From a checkpoint of a small transformer trained on Wikipedia.
Architecture: LayerNorm before each block, learned positions, tied embeddings.
MLP neurons of a small language model. Each row is named by its layer, matrix (up: input weights) and neuron, and shows model dimensions 64-191. Each number is 500 + 25 x the weight over its row's rms, rounded and kept within 0 to 999. Numbers have three digits each.
A block is one neuron, or neurons of one layer that tend to fire together. Before each block is what it responds to, as a language model described it from the Wikipedia text at the highest values.

Description: The article " a" (rarely "the"/"an"), strongest after "as" or "become"; also word-initial "a" pieces like a|warded, a|fter.
L5.up112:461504511485462442447504507509469549482487576563476483515550497492501473483529498462512515510508482534490517486481500507469537514472508504503510483495483516556476488506511525472469533482509522453477494471501526503476443516507489504490484500442477527514531512527534505529502505511543481518497493533524499524486498534465511483500519478532514493461478505500515491483547542472516532474532
L5.up168:468480466482526482511512537520473539466548544488525526454548431515508527465479520499488515476532529518473510506486476497495530512527516517490484467510535535495522497543468458490451493550467516515496479488507510510504500527496499487525518479520517534537517445520509477502484492511489523491492544527496496484496531481525483505523492519532533503471497525512456490528526532504520458477449
L5.up267:468510501523529528525493517476470485495503510504480529503523503518515518542526520470505488490491519520473533489480545533469482515487515503479479530503441510463493528518537474521525498481486507505495486476483498486527486553512505502503509516497446496524464445474471527535554502449510525518519520464529447519495499455465483469475468493529518519481493518494502476531468459481500525501490
L5.up347:505484540546482526550505537483472514449482523513543496512481509494492479528491497487472482536489526501521482478476467468516509497449512474465537516487531458532484494501469518526490487490540513500489476475476482451495491502501504506518480497504508533556539449468523521493497518526496466521460505527506466476522455528472523472522466489492478484491523520511529538521489523473536482483519
L5.up370:473494491492522472532516512493469545510527530517477474473503496543516479490506565505514464520494469490474484501450501482516443487547525507473509477501497542504480510494527463525495474478483511515473478476455509482490496433492512504474484493514526523513472459511476473497484512509488481509494510513526509522466504494523490456512557511551506483507558479516528501484544522513512491522500
L5.up448:469520533486525484489508491522477499514469513499497511511554460522469500536464528498496496481497488486488516464509520487529457530506546465505511485493528545496509454497509507477455506510512538504495456423509504521475451543531497512535483484469486476549462449501502493524487494480503490460500489514478544498518470493477551484552511451505508484472520516493514544506500492508499528512469
L5.up562:506494475481457531528499538504525519515511530470486498491489503541548459487481444498469522482458543473501497517478553495512509546461549510477442493501496513488529496513455507468510554532497552521515507519456547487527548514525496498564481505479497492509467472540483481475495456462481467499483485552521482506506498515492538545496481496466490521527471465538511534496505499469493478501523
L5.up692:479513478502520527476469518499507454537476483522474454479584498465519470473500493464504526500522478493485512470528537464491544498518485491501531527496529495516481480525472522485522481527486525515507482521493473503463501490472466510463498488487481489495494490561493530492504513509517556512482516552462564492506542435473525463486520509521455491473492516532499484479480525519474499476497

Description: The s completing a possessive "its" split after it (its time, its employees, its military), plus the article a after was or to.
L7.up117:476530525493463541491512517519508509509515478522516521497516498477495466521468503490465524513509553513500481569511508476450518496474536474491521525496486526486477512456518490463529507530507504475516535483491506521496485516497493464485478471540505476494548492500514460451445502455521539514510511490539486491502505434509498484483515505528513475525480512507456502500545482473480520497438
L7.up145:536485515490496466483505527563532513479495517542480521509493484539479486482507491485506488549514471528525489501504500539570546511477498474525474482488482516470501549511505547511535533467496519508491511519476509476510499499477487496459483471482471546484484490491467479420476535479525484479531510489505476525555470526463523513498535484467478464514502497487484515442499466504519521502492
L7.up222:536475516511517495449496500475536541560524525552514464484522547490517504472518495524496485493476494504511521481494492506542484517528496536468478504501457551494497468487514535496488533540484492552520487490527553523543498493505480470491504456452487488492528510495493517514508516547484546546463476510500464515516512509495486509455492460535488501531509512510519476456508523515451493503478
L7.up248:484481526525472520499504482483508527515509480507486500498494461507496505490532492487473469550515483546547492495511549571509475503475496468509488498502483515530516518511508465502552494542480489491474464476522495530490460506487492481469500478504511505498472471473509548539490487487479463487509462440499513493516509445516520473477530505497475524482488456563489562472508478508516519511513
L7.up368:448460491521508497524480515474522466501545476472479544543523497484481540500491490480464493518495488526502508520485534502492471521513492494462455460515495488495567477467509518455476520490524482519490505473512470488501486474507478485475524460484491462521478498530528517510498506461484535470496503481486484504491533486495515525498409499491483473531510503531513538508506510482483483522507
L7.up503:441504526515505516509511541448499496526471515488481509460573483512460476522517517504484458515538465516509498491484470501494533477515500519509485518515476509477495492518527492490498490497502479538477464504531515445542502495487499494506504524457475510498472461478499437497506546477461543511528541484443514496529549472488481499526506508505512541482486512501492531477450515471468539493522
L7.up665:502523510497481510504517519499446514509495508526454480531524480512498484544491525524529462456489463513498499481496508508510473523498533504474485489509491508522503462501487472521458468488501472511545488520513506477526517530475522476462510499488482461560460482525494477536505508443515496504498480481503495505469481483529532454501481523519486431476537516528524543518502531527514451481505
L7.up868:496512529522473488466508489494498540497503469498500487515481482516528480491446502474486465446498476511488487496478484480507556525508484517486506515493476476508513502509506494525530497544483482471566510497496499509463503518559496471534516465521475459498469457502552449476496522465525539529476538476521493462493514482494478504514468499518513507475471518505535497520519555470483490521500

Description: Second word-piece after a split word start, above all ich in which opening a relative clause (also wh-ile, whe-n, ear-n), plus some periods.
L7.up78:516489524488513513515488441486524499516501542445499489561563461483494508502500505549506500445518521519486519487506485494518499486509555466490463516483476504550482517476452532456459472457503545510519485483543484510497525522484465502500527489541477488505500519510501470526492483500491498522514486519472511484527467472510501518472485464515522481512517489488503513517449522489494493454487
L7.up108:476526537540492494515517480498529528527478510473449509488528479466516446474526464512502470491477477504554481530504536496528476517481482532470489495510511494522465491502514530501469471494485509523488474494549498517520539441486525491506519457499543501500487439513543473572498492519517526530500509470458476548529514511486557500511455479498530456565540465522508513484516463499497534493476
L7.up177:518497517533498480472500542519531461506504510502458490536470551503510510506479483514503530494548520490513512460508559512503447494502553514492500503469491527532435492483482502509530499503473492533465448499457484512503514482508484471534548474456483536483494467490517464526487541512486528509517502448517476510510484509484494473508490506498529470534492505516520539460536492479531492489482
L7.up280:510501547538545517494522549524503493492488486476537445513475489494506526476485555496497523507506478473513475515506507537483541493478479500558475460513536488505486480463488546520449496501498519485523518511498453499483487487531467512516492482470478488477500531534443504556524496476437551508501505462521503497496512509519515490497485438513502514503528513457490502547484474462480512500521
L7.up409:486482491496475496493516480481482525552475541482489519575537480456459496488497467492500474501516485467507509533507519487487531511493516459522488516515492477520487468476477517466490474487494550524472501471479451500499494493503531499517475517453523490527524556489492498474523497504501480532466500509488473489531538499517467492489450524449519533516518501513539512498481473459494514454504
L7.up599:515516502512505520502489513485531508484492524492507477499475504513527485478483474505517487518518493463484494487467531557497477489483513474506512473451503515569452506500584469512461478521522498503467476491477480519427488457498501510507511474420492509545438502505511490504490472502503500492508543471479533494514510482522467470462501495465466508473509481540560540505496479518536507488500
L7.up610:492477556524476514525510486495498521476514473504494491508525479515487516538481524458519531524484543490505491486498485526471508523486522522531503492504501535467511485497465518474482502471511533494497507507450505487511473478496537499520500495494481507510473480441529474500507462481547515495496529489504511516527491458519504503454479536509523495496489506500550478515535484550544504543484
L7.up854:506518494525519511542528520529514523511467541522507519490483494487504537467492498495465466540497530480531462498493548476501503416483510487527498463504521517523479460456490519503517459501498490464509528489493455467459491478520510508508485461486491504508539512504517463558473509515502474471518482487518496472490472534505496480500493481467467476517463485500544532506524482490508481505514

Description: Short word-piece tokens inside a word split into several pieces, strongest for the "w" in bet-w-een, also bi-w-eekly, s-w-imming, tit-le.
L5.up62:490479482493509527514511468514436475471524502472472518518483516566546519496485499472490456525484522471478502539512481489495481491506532524539534509506453537505470479488494505514539494517465536526555541501471509502517489485563490487538482478472471527492545529511509479497441513494458522534536507480552514457435513495519509482499511498495483478483483514524488509495516471471489566545497
L5.up113:469540495534489524539477540487548503521493510497472499480486514518505452482457485494475505515507487544481537452506503514522491486509485510475511485554493525530504500530524517512502453534474507448512481546486514483510484465495513494496544493475479487476510484464520551510478503460512503482502485513476520497492505477458529484541476480491519497462509485471534505478540482538448530500498
L5.up278:500499510490485513489494455516490477443472517535500482531457504543534534452466520486567520510447526485496475521516498508545524520482439483486461508513517495518487539524516493524492448512523520532496513524529494484517460483547534521524527505502515567493520483503541492501495507521483474485492471512545510435491482471478512502509505460492509496499514466507506496502490465501495491513559
L5.up387:469507506501482505515532488557457474507511486474498532475508548501532527443499536467506512507485525468513497482504538505524482493530496478516502519553434496522469507476511483470535496514507494526509526491507509505512502436512500522461520484562488472502482502494503451531514491515473475473555505484497527457488531523519522477548507460489474528486476493490516482482500523485480494472493
L5.up432:495504520449489462538490484499527492512506455526523467477460527488468485478490423498460503479504479467502529534502505517483552498481509484517501475514532486513534515489471538533519504499516495496524531533500556522532523449485486472496510506489487495531523576516477478523506534509522509509504500509446471496504463486553503481474494466498524494544528511536520531467496504521492469474483
L5.up733:487499522467513523496525474510511475481551486495515497535508446483502517506465495496465539489529541442503487564467496482526489523471518520502481463518486449474503467500472508489503538484484534533464479505489472448519490508480513520495486487533528506536480523492474488481508507499456506519511572495553482500522478455505514516478501525511498441514469478529539537534497494511495502505488
L5.up744:548484535498485522489525494471504443479496533490487481515551495431482487520500520498509530496499513504520461520513486495505515468474483555484470546521509501507535511478487488505546484534524512462505491531480536500583503513493526467524545502437478485494522494477471488488491526525505509520526488509460518499508524507493477510514467471508512479490444542491545488444486458493500503505466
L5.up814:496489506555492534516508498500467454471460522507472509529490502533527503523513481475499520530498523462493496499464516490497533522505496520490495506508473475486524492507495482486497486502495511464536482494473491469531480559517534460527537513482502435509501507471500483487511536520480510478550509544519501440494503515515525502500466465494536495493475487510546499474469489514453486454448

Description: Fires on the first fragment of a verb split into pieces, often right after "to", "re", or a subject, as in to t|ake, re|ac|t, she d|id.
L9.up435:501463478543502512480515501463452518479487524519514502565523507490471493497446516527510517510497486483513509495404509501531507538490519495500495508493506513527526526489505552527484484484547478516575479493497523490457492472504478490521519466499528506504509477478501494545542518548500496536514506492471505535526534514478494494455530521502514496495485554497514492487461497490486485522483

Description: Middle or final pieces of a word split into several tokens, mostly field labels and headers in infoboxes, taxonomy lists and tables (Spec-ies, Champ-ions, Demogr-ap-hics), plus prose words like com-p-anies and char-ac-teristic.
L9.up838:547537478474477448499505525525501487489517509478458481496503529487567477526501574491489556513470479473527505505541488498474486500485451496477517466529509504492479482517472521505471504501500546539502503541503499517505500514473500448535548452503548515500513516499531442485510465500512546501484525437475508477514544507516503528497511527486496512529499461524494495496514483546467466514521

Description: Second pieces of words split after a short first piece, strongest on the al of Total in tables and vote counts, also not-ed, Vot-es, Bat-t-le.
L7.up316:483466485459488492472471473510498519466524500512488527531481535455477521501514488485459531452492494469517498545552507475495525474513510502486543491498491482478537487477518514467480521536480479494463507532494496553483510481474508476549548556509498481467511488497483520489472531507527488486563500467513502468526523479435524511474496522482513552481526442476497481534539469504474491494490
L7.up471:495485495508487497498501483458477498477494519490537504471483503452527491490507467486513462468484493505505484506498518526503561493485526494538496472456506448464491499509524556479495522495513482504491487525541528461491525492452536497552535480483503488473472511523537449487522490498518487500537478488484478481536495498520487469494484535500464525489465488479576524539551466504488503510525
L7.up481:486478506486500490535529498523512461501499512486526451520470470564463492513485489491489512460482494523513452530461487536498506532513515511545434540506497479518487475504462499494494514524512515495465487490501544520515528507533503472519530544478465497517451516513520507515534515502471522452529539508474521472464520517516456515489501465534507495499514450503559466523461463490470477478519
L7.up577:485527520483524537466468502466493500526448536576495527475464512509473525469481500498516508538451485481494511490510507505497561521509489503477507518498516443461488548475517497480483531511506523532495495511480519507548505500495538521533481488522480531483496521465504541457514479481512543503517502503473508525479532498502506483509556467483533479496532492490472483494499493486459488497508
L7.up616:527524522481537506496474533472467512502498499479514505538522471539483546511503490494531479497486527479497489465502467479498526484477521548557493455491526482506488488491511536472502488486469529488491501502524481488515511470496513497511492517452463548500484519496514466508497493489492462538513476446513521528443522457479507470485474536473535536504548489451528489441468469507480541485478
L7.up679:503462461471508522477468491492490490510502500479518521470486526499478521484507509495482484516500496484492487547510518529514489511482490487481506528520482474528509499431502481462511520492503505533486474516481518520503499496528451500496505511512532512530539504505523527526502520511436515500535541496487519476485526476479514454460519490528545510518518456532507522476494518458455478519519
L7.up695:495506482443525534541496500514480495484533521514519548513460479488459508496491460513500506471491532508440459500478516478501538442481518488555488509477515491515524540515507477474535539523481508464493452524520489478493521501530469468540513546540492521527500511483504495502497523511448505505521487492478483438514498527524503463507515488494491487469499496509495464494470456476481505463509
L7.up871:486545524533511549496492535520483501454502497525504505459503477537518489517469467505488488439512507534477520544463521513482510465523490496511504498513490499456499539515476571550515510498500561526477462459498518538519451512514542527480479485477493508480500504512558457533492520490546525447527482520501445448505516494516490460490526467499494495504511484469520491519507513468488514531537

Description: Word-internal fragments right after a short word start, strongest on qu-ar and qu-al in sports quarterfinal/qualifying, also Dep-art-ment, comp-os-ed.
L9.up50:464490497471512515478492479518559494494471517502451522515505503519491477477514538502474511468464472509509462509489493458514567520482502464505500499490545503489538514500509523529494497525518515532516523527516514574515469508498450524518513518479492516541485478524516477512507485488488491506508506472472559460507524515488449476528509513533526495452537483505490497477515478515555456499511

Description: Word-internal fragments, especially the first "ed" of "Preceded by" in succession boxes, and the empty token after the coordinate slash, e.g. "gradu-ated".
L5.up6:465499500472502523514491527485498492460502513523498478501482513467486523544488477514511526543525546485455474511515537493512510511478495497476504503511514495494544506494484502491480521516489511509463531536511500541518489534515538490509422494511522516492517506471486498527470463491487524541520513466481533500511485506533547477488444549514513483453554543530531494525448563501522473494503
L5.up75:527536489495516531525492539480477509470489515465483514476540499438503483476463462486501530517479533497477483490471508525489506487491506464506502502518463503496541483451509500515498510509485513522513492495453479533515481527515525500503490496518509537512485473426443509498520478490462480487482510485491489503480499467512545494479439494484507494459481537513509510506506486523500486528498
L5.up213:485496544443520501492483539514485537473503532489473521506486448476495487475466502486508449503496537497494483481495473476489548501467514492498477559526513482480472479458501508502526489523506523550509502526526520462483451518516502481500522500491491530522533538491471537471529478534463483502487487483490502473459513476481510494435486569528456503463556482527479458561520524533486502515471
L5.up311:490522484521509487467496507534484543482514541495480484476518476452486473548491471492455476474536489519521465495462498506497460513494544513518508498524452474541489504511495520478525464440544514552532483496464465496521523536479518466495513520529491509505519481454476501514531493489489502491536496470517502478527483516478483462435475542451551492499498504525501508532515511526544487453526
L5.up386:517481544480510469499466517476512445451547499493503480506484523503499478510487455509525526445516520521498545496507487503462507507509514458491464493547513498479473476439514521500468495537524478504472466485468524468509555499500531525480491470500523489478459500482499528499522499496511478439492495460520487506499505486488559549497463529494548501471532521479490465503478526501499475543451
L5.up426:483503502470509504465543519518550529519499539532485546483518492508514547515533521492508494515478471515507499530468465510482549529480560503456484451490486500469515459504491540492497534489470521515541491482453456508556510518511504507438504501498523463488533542467498522535465504466500474477523493453467472519478495488490511522528494516503509477447521549481467499525511507477438451513476
L5.up830:503506464464500514488454511547492459475525509474467457459506482472570523527497477487542510513490491484469452526472511503514552487472517565515496471542476499489502517479524517575508501520534509468514527537486492443505448523499512481522529509503532493496455503498486497472523443510454481491528477512474513506539467477484517480500518502506476464471472521520430492507534511553473478533487
L5.up875:480471567485492516528526544506549489488542514453472454468461454473515468477494458487506464523520504532464526489493528491455460505475524480508464482522548480521488497483488480532483494479477531518519484515514503526500489500548505526508498496475494504513495538529555478485513504484476438484526486468520525505451510496498516488484503509499514525483540461478532511488500513535508488517519

Description: The final word piece that completes a split relative or clause-opening wh-word after wh/whe, as in who, when, which, while, where.
L5.up198:541494472544506536515524478471516511528473513537492492500476510497504502515500481447453505492505518500551507503483498501508478558493522468502515509512463513528451509472458506521496496515490539531525518514539497490503440481505504511478521513462491444525510505468480454521493524487519516521529477512510503469500506484491517535488464460514496523495443481512513458548494453497521497481499
L5.up336:488523539521462571538522519508523532518505493531502479486454477479487471445460520489525497456479541500464508523511542457551514495515470537512494450502511513508457488460505454503504472509492526503503491497522471489461494480505503532487528489552475514498478480514491459485502488509510506463541487500498474518522487475489499490509475527452486477505481468528498516506506480496501507495501
L5.up343:508506508540521480486516493486495565493514496501512484503500522510498516520496506482467433503492459491507510483492524487510558464486502514489503532527458509518510509546523481486541481525510529508520470563444450530486489434554509541476512493496521479537468502526492468526446562536532536535530518500524539490511526476485502492525482486506500501462534522513506506518484500521505515478523
L5.up414:496532509540485527495539506444559532477485501466532498490459511514537530514497466475511500480520450499499521501520471474522523521535527520459485484519482482535508478486515516502507467475500499472478527491515491563505452519511501488531491507530526458498475466464485470526505529475525465476489494511481466537558542537514479462501505447516488534483484518461505500491526534480498506507484
L5.up439:516503489525534494482503454502526531474518522475557469528556487503534494471522445503498470489486509474515468502485490504507467463495529504453457531506477571514525531481445488498494508512475468517490504560542477512514489458509514514476520513519485510496493522514519467499507511499487487462512493528498505497460515466469507515495501458525548511494478467459454454530530489520478518509464
L5.up476:529525474569485452464497513471492497556524461489489452536463505479503474493508491476498508521495502493505473479493479490505485491517502514488478517507475519533519507472503500472495495516490502497540515545517500496465534516533512509464510558525499525496504492506481497525482498482503526537502530454500465527502492520452478513439479537518480548496447457501490511500499489522522490530492
L5.up770:482518512552510475472513504484522453512515514505546521505539490480521520489497485471541511501465522501552471492495496526498472515464511515501484527539516499504508537476501440468516493475539474501539490504491501530491491495487485522486509532488530516541528473474486467525473552493522501462498500504493535475498515475510517505471471534470508494509496526445481492486545461512473535485531
L5.up798:495498528480504497483476557543483519525496504509508493478464499491487486528500530494507541512487455514547551489524490512496505510479488508473526523498485463493439491520499508517479509481509545504515486533531512466524531458517493516503492473506487489508452531497491460537511498493502541508507516471530500502462497473482553500493459452492489452474514477531482456497515477479536510513482

Description: Single-letter word starts split off from the rest (n|ot, m|et, s|omething), often after was/is; also the first |---| of a markdown table and a bare space before a year.
L5.up60:536529520511457507501542528493502522495509524506469517458495533487541533486511481483481537514485455500466466523494442483515493515495504472535446493479559482487472464516501488502504512507528489498487525483499510488492496511500504494473533490485551512509529527456539443510501499497497498494507498505494438479552518505526516523497499504500514516540448533535477474485462546531524469498506
L5.up217:461485476507505517501538464523517493516506558550513537475497473494490493506540510451516481497457491508492465444474510536473531502468538492550503503487487498521485560482541529499473522480507490483480489486511490484495469491518516502486485507461489519536500517498468472518464503510480506550457500500496528521467496450521488478501474482493517527522496470548510492502501471508467505455489
L5.up220:558493482486508548507537521498478496541482486510474476456468487510458429527484564494542520480508491520491529473504490509502461514491484543483496518554516509508479517505467534499464501534472509522525484504526492481528483497493512528529499470508485473497461476508427495519551449479532518521494518483529510539501528435496477502518473493508472442501541473506522477491490481461522534516500
L5.up279:467516502530511469526517522506510555516508456511496501513457539528482466468538538524493481480469481484504504512496517531472515522502449516475479495489511449518446519489483493509483549531452490530494507526522522499501527490499483528482511501500497484511473506534522511550513474524506540511456495481490494524506534458524515503529518507529509497501511482521516475503503481499533456493447
L5.up301:524460530468464488542466502513497488472492499491508478475471554488548500500505475507510517471532493541498449488486494484469469509523480477495444518497494501509492527519500550468512496475512489463487496517500476483472518513573475557464522529516485481516495484535505509522505499516526546513469510506527493449559506425511519474514503496504457479486526492496518509537498537448517478498496
L5.up547:487496447469500509480523509491482525488435530525510515504572489528498489485479541459525491496482517514475507513485477485508467485506490497493466473499473485519526486479500484475528511496522535500475451485507507486486514526473476483530511548492501436536514470457527549539472500537520527522504477523507459508524538476482504537528528514483503492487472482517527477516556552512506486509488
L5.up695:534492500475501531530540484480447547506463455509510455481513488513488537479483481477486543501499506492515537467476500503482527513466542529476501512490513508498491516478462474502468524508538478511513516449492497505481556478497524495497500534547542476501494511477479452530482540515466514488510457469488521506512524508500522474500506498519522459496500469547531477503496528512513481542484
L5.up779:557542458496484448492504494503435522513452507485550533473512493510513461519481485513501510491451544501487502465511492552509506518483485536466482497494486481522477506462522500451514533492516474484480521498497507526455554529484514524543530513552482487526506507496517505541543512513491493507501477480527474512488510486499498468518508509459483471481537511523531492496500495452514465545466

Description: Word pieces inside field names in Wikipedia infoboxes and tables, e.g. Suc-ce-eded by, Spec-ies, Part-y; weakly, pieces in mid-word in prose.
L7.up97:484493455521507478505470534499490506454500494485535515489498478440481496543484500511507525512505503508519505525478477470504507546506525500481479481514535500501513466470507485529492468482538497514519480504509503510456521539486518471511506532561454500491479539466504512506468490504518498504506501495438497473467476490485538533473494479491488502481522471492513497479518552455488486571460
L7.up226:508513537536512522509455509521501481437478542473504492508510537495559498507453540519503515474487515450511517486516475497493487505513502492506473449519516505488447544516543517475517537574492476464558497499505540538511517522482469486491548499492463512502498500464508490524506485496501536500534498505456458522497507482483491540466493503560506501501476488504495492506509459497509500502508
L7.up238:491474530453512536513523537480509498503517485490533497538485481495511462483470469485507551499502481478483464513473456462489552524488509489456502478496521501487516524461540491524468510558450491529458485518524500534494515511557497459519508535522481523544495503468495517525519481530492458511539506494466522495504481506487469457489497517495472535478526496517496509514507524548503499516458
L7.up461:480535539471501534532537499485525492457490522486533488535491509492503449500514493439499523519517501527504502507505498496511521503438522502490500505472503507513479486507530474517500501549523515460526492470513511477469502504512500501513528513511503514545493488481483498498493477536448517484477492495507504511468495506507546515434478476530511534493531494535510488488470514516498449505554
L7.up510:530516518545500497511517508492441474492518501525485527520457517483499538498477488487522534529498471493483501501487536507445462530515486471503529481505473529502550485495516523532497503486467524470515492488524469486501476499461489526535500500520514494500505487517518502521468520520514546511516492524485551521493516499503495485490481464507500407443514480537519498479530472522534487489460
L7.up598:508472501504475514510548572496486491461509514449493455493498533459480475485442534528528502512466502478469532524457490516474471513457490503497512505490542510479496476494517461510497522482488519519546498466481493516508550488487511485520494515472511526514517524495472460520516524511470513453496520520485496493469492486451494507442498504479497507530527485486478469484472545525519435481491
L7.up638:496502532515521487550499515497540525459516529486521557468491500482544440517464498502465499548513501477538512490502487476545504488516493527465469497512528514523475504474526491517482506508472467511512519535519546522509486488544486471536506488488451522499484514482502501475517474500513491519536506494456495529477497479550557533487507499501527510498505468486499512497449516531491459525467
L7.up772:507505483428482538495465524485512485456516520496525477474516472479501479488465526479483515534474491503491504503536517491504491481481529522522490495525518499520497499501512526555502510518500476535506460530504552463500527534499523538543509458468483509514463455473538499465500456498523513465533517490506508512475482529507513473488472510534512508533499503506475518465548511518518482481498

Description: Short word-piece tokens inside words broken oddly by tokenization, such as dec|l|ared, did| n|ot, Tot|al, en|v|ironmental, Y|ear|s.
L7.up62:482495469533513540516525500486508458497494551498479475481490500527495455457471519513498492470452532495506520537517503495500467513495467512517522502471543492516455491489531528489562534499511569461485510542487473541511496506497518523494539517495534470499484500502506477490494511471492525484469453481481521517457527481508512481493496525512510497502470482486497522529472508483480501509497
L7.up136:469493497546536480499483514515524511510492499464522518478455502491455530508526504495489509490478464520503496483483510504497479508436499498483468473454512486503508490506559489479520505541496478472507500530523477507479556516476508481542517517465478524492489524453549498577478513496518484516503524527503507500504486525457511512514487521505538526464527498498536523514513528479514527523527
L7.up245:540509501497517533495484539481489493490479495527467471505478535541497473535497514499521473501486557489463467492527502526461510512457477500446494480492516510513496507527478536500451531504480494513530497498487494490505529510477487458518500517479504505498474497487534473451497432471437511435534514493500522533567529487486467515535517492511468485510540517521570515480501489461501505477514
L7.up332:452494513516462522501496506463463515531488491474534508475507482510494497504515509502489508504501527488521523509529497478507515556512492548538509516473478491462482473490530505492509554485491539475490511533464495495467499561504543510486548505508510477496507534474492507538504513534535505481515473520487466473489517457494472477511506513485505493517490497481518541467511504476505522501509
L7.up413:516489510451464477461437486427494502490516495510487520512505493536493511483513524496476541516501471512502484491487473508479550480481439503483496477518520519491544479525476512499515510484513531516508487496514513525513469516498563486531533501481509495533478528490504480476513499507515491455475448470513507531492522494480491486508486497524567486472531473517507476511554474535494433475475
L7.up672:480502484493456449502485507552499495478475520531483530478488485522527505497453505528490519510508513498475481506514499493469514504467487466473492540459484503463468511525525527503524511484519470522530529474555528505490500491501558503517562512514566522542517505496514463514528535476500505473558480512489538490510481461444468468537508500453504458493531492491483528488518453464468526504475
L7.up801:479476478504527499500501530489517507464529522478505541471491469520482477490466471494526504474480527457467460496519489489487522496486516481488499464484483473537483484472523516516451506469469489481531521521530513516488492523444485521474544492539530528497487495498516489507523495490459466505512460484521502535469467490466538545512484484549526501452472472490518515498521502444517469503494
L7.up861:470461527493471497481508502512535529485472506487501500529524521564485523448545429487514503480500517498485537511494496485484534477530508509430507492511465515468494509489504505486521490464460520494514489497518473490465525493455510496485504524471490477526522546484539514484524486490483525495506507483453504490494528481491474505502519514512492472484517476494494519501487524491467517509494

Description: Word-final pieces that complete a split common function word, especially o in wh-o, plus the-y, the-se, it-s, fir-st.
L9.up165:562489454474462517472518524467491504483505495508504497490483471545504512538476507476498512473471479506508506560498532463498489519523511502501505497462478482500463510547516545458462545522508539472514480486520465531470545480523487518505499457509487472482491534484528463528519527515536475547558475466512474482501492491492490495466479502487515497454498517476473460463489484495449534526480